Weights of a small GPT-style language model, trained from scratch on English Wikipedia.
Size: 12 layers, width 256, 4 heads of 64 (2 for keys and values), MLP 704 SwiGLU, vocabulary 1265, 9.51M parameters.
Architecture: RMSNorm after each block, no biases in attention or MLP.
MLP neurons of a small language model. Each row is named by its layer, matrix (gate and up: input weights; down: output weights) and neuron, and shows model dimensions 96-191. Each number is 128 + 32 x the weight over its row's rms, rounded and kept within 0 to 255. Numbers have three digits each. A neuron's up and down rows have the sign that makes its largest values positive.
After each neuron's rows, "fires before" lists the tokens most often just after its 100 highest values on Wikipedia text that the model never trained on.

L5.gate233:086163142182119118141090118076087122115073158090127121109139127143148114106174161106204159087117156125150113055144130110132123118086117108188136158153171096112068131149138121094119174113123064132148067102116128152116088091141114104151155164155095186103108125133078148127119164159140156174
L5.up233:145091117209115122187098105172106125111091156117100147131095210138052113195156126087162141140109168136149135097137132147100181114162182038110070090114125072093071122117109119157111128151157113119093131132097163110120109077122121082185124128131131121163142093172134140095107146111156127144
L5.down233:144111155140087064087245099147135145095126111107147089119099142145164143117128112188120080169130204092118122098187153146185163141114141112107075124089123145114109085085142105104115154103074130119093099144137095142151110147152173139156146069181065074098169119156177173162070113145147135169
fires before: "4", "'", "9", "2", "5"

L6.gate258:119057102129111182124098141121087133091133174099099124136181132128089140100143167150160122132113117135104099101113132075111082121128145165148115118146190064122134128128151159088067115107124128165195145102118144142119140098061106145079175144063096134112120123098164142142122141148118188139
L6.up258:126103175135141184180139113132131098121093152091107120125136084155125076176169145045144142170142158085172134186117137127066160075161066127089159162105151087185040109131082111119135071126143112128077150136152184127060095134100152064205148182137120122131107094105088166097101163121126142118
L6.down258:125094152053136090179098010147132148146123141110151093133139097177112172165204137201134116142139154174112169055108116125130149121120078196135137106060142173098127154053116124144208137105121161143126119155108108110157086122162131150065188180180074112168148111140136145134085070163095151209
fires before: "5", "8", "3", "9", "1"

L5.gate208:151107093131103127092091131122138161111111133116161149126103094110157093138100147066149152151132109144123115055142130137126179082104102089154172105145147045075163106055133134143155162099128117156082107111108088065069090088124111087140174128079112126117122139170092124077049200180103164197
L5.up208:107128091142110111089086131099171147180126093113112150112130077163119098191113157079136100107171107145154085127154113140131170084133072071143138095123128045089169072111106169149202154167170178152139125130094095037103142139088150098159126154106101133100200105146176099075064131147075143133
L5.down208:136146135063039096175143117221117125073189121127175097088119136149157122151056158104154143118122148107085162048151109172152152129076137106099119177124109165054137089117137116155118119082093162134121187117164054103103169214123116134119127153131074112133133168181107159134151143118093106170
fires before: "5", "7", "4", "6", "8", "3"

L2.gate261:096138112161081154112102146152097136095140118153164150110124157106134170103160195142153166150116132120112118088123130134155180099146108148098121181053111151143170087148138124099160055128157112135135109108144123103071135157141066056112163115122187117129142114133159114123115141161157165150
L2.up261:055100141130097129128177119109094128124112163144181134079153149113134139149139105153194167179094165133113140107131140085122212114188071142090137170138129116156221072159130137097166101042193131149166120098109108100102156159143109051141175171121180124122151124101183129107111117119135127133
L2.down261:146161116152105192147134105166144110112150133149084117103135096122186130077099129128106157136149139058153120130147190159088128132128117153170104170147124186210093116157128181089156123146158172131158133124152078156154093145157147144140115169162123104150110125115072086150137114106133117120
fires before: "==", "The", "===", "A", "O", "In"

L8.gate473:152101177095139229130139172110113120114085146150122114162137112099113141126088151098198125156113041168114142152092150116078130128136118141141135128155107086104192080143109142066152169107095108122125122174157170145083116163152123065128120100139162131106152148126150126122107083141129111142
L8.up473:112102122067122157142130130091121139133111086205120128162107146126121144194098119119186156113115097126093104110121125210132140142157088101075137116159129134108173138188040110103156128168101142113089081136118200138170121143144117086068135145150204105095143119139139105153116057160125102146
L8.down473:146098106075145140156102112100098133111128110156155097075136133107119114111133163163192121141151104169117191136180124131098125138158132139116119063159126151106163121103105110070113185059051124154139111143139125153161102151146106165095194137135109138152147172128176134122128159087115087137
fires before: "0"

L2.gate499:114078097175134176132085151123076148141083139157164158084117134081139153115099135119178154149159130091158102106140145180105158132141133140128141161107188142152106099170174154074123057125071131132113124094152092106071130141171121125118184119136110066163180125153125127170119167160163124131
L2.up499:126166141195087098164153106142081135128142104133086099098145142066158141112132133156200131143132133122147110100108087125147129113183105105132178172116081144108169027168070165164153152128175143136192121126120059115148137137114059098078163155161185175103061114137147092102122132129168215142
L2.down499:093138121142089166114137087113160090141134112156126169115118075095199113097071137126165228135154061090130089083133179100103130122148125106161139170115113194203133103162125136102144077147142136139125106117108099109133108133118135126181107165158102133147107113118112069130141110171094084140
fires before: "|", "The", "-", "==", "S"

L5.gate267:148133138122148145119101118097138151091150144083103136174133105115221102146136154108153129177186151134139176141154140124076119121140221113106137140120141053186039193124168126105130094114104105156120142122170126128122089135172084118113166131104140104155109169102095136129121131117114193139
L5.up267:122176095172131117114075109145129089095185091181115110132112162150179123157145119115133144153129133127134197166119138112095172138159181126105064136112130116186085183137156128111100127099086118072119144095137140152159151146184103132171139115169156102176126119146106109136142129102153140104
L5.down267:099127152107152109037130035151137061099177156169164144077076116128135115132101152131118118188119149138082100143134101143153158093158141140125127174122109148107092105125117125055083167130105073118053134140149147191135080123140070161181173127129133150166120167145123157115114080034162129143
fires before: "0", "1", "3", "2", "4", " |"

L5.gate30:158116202145131176078131132117101121115155124104081071148070134121156068117159144096117178159089156132120168120164131096079149096152160123120104123135119079149045165158119144167083083130127095095108175115178179122058050110051127112143156144137133101138179159119125162089138117146131224097
L5.up30:143094196158136128105125110160119125105161110118051065173073197102120106105148139096112210164085157161134169162149137112112169075152160102128081147130089131142072176141139137158098096142111135102141166128194159161078111069065146139180147093187149093153173108097119132084163135115116176085
L5.down30:062082110133178130124166062123176103116145175184139174068123141142116196147144170159105090172080102083135126162184153168164158168176082141115122110085099179104134108134102094087119145115101123102059101186130163188092143099149078109179186101190128170173154138129122103118097098117188123144
fires before: "7", "9", "6", "4"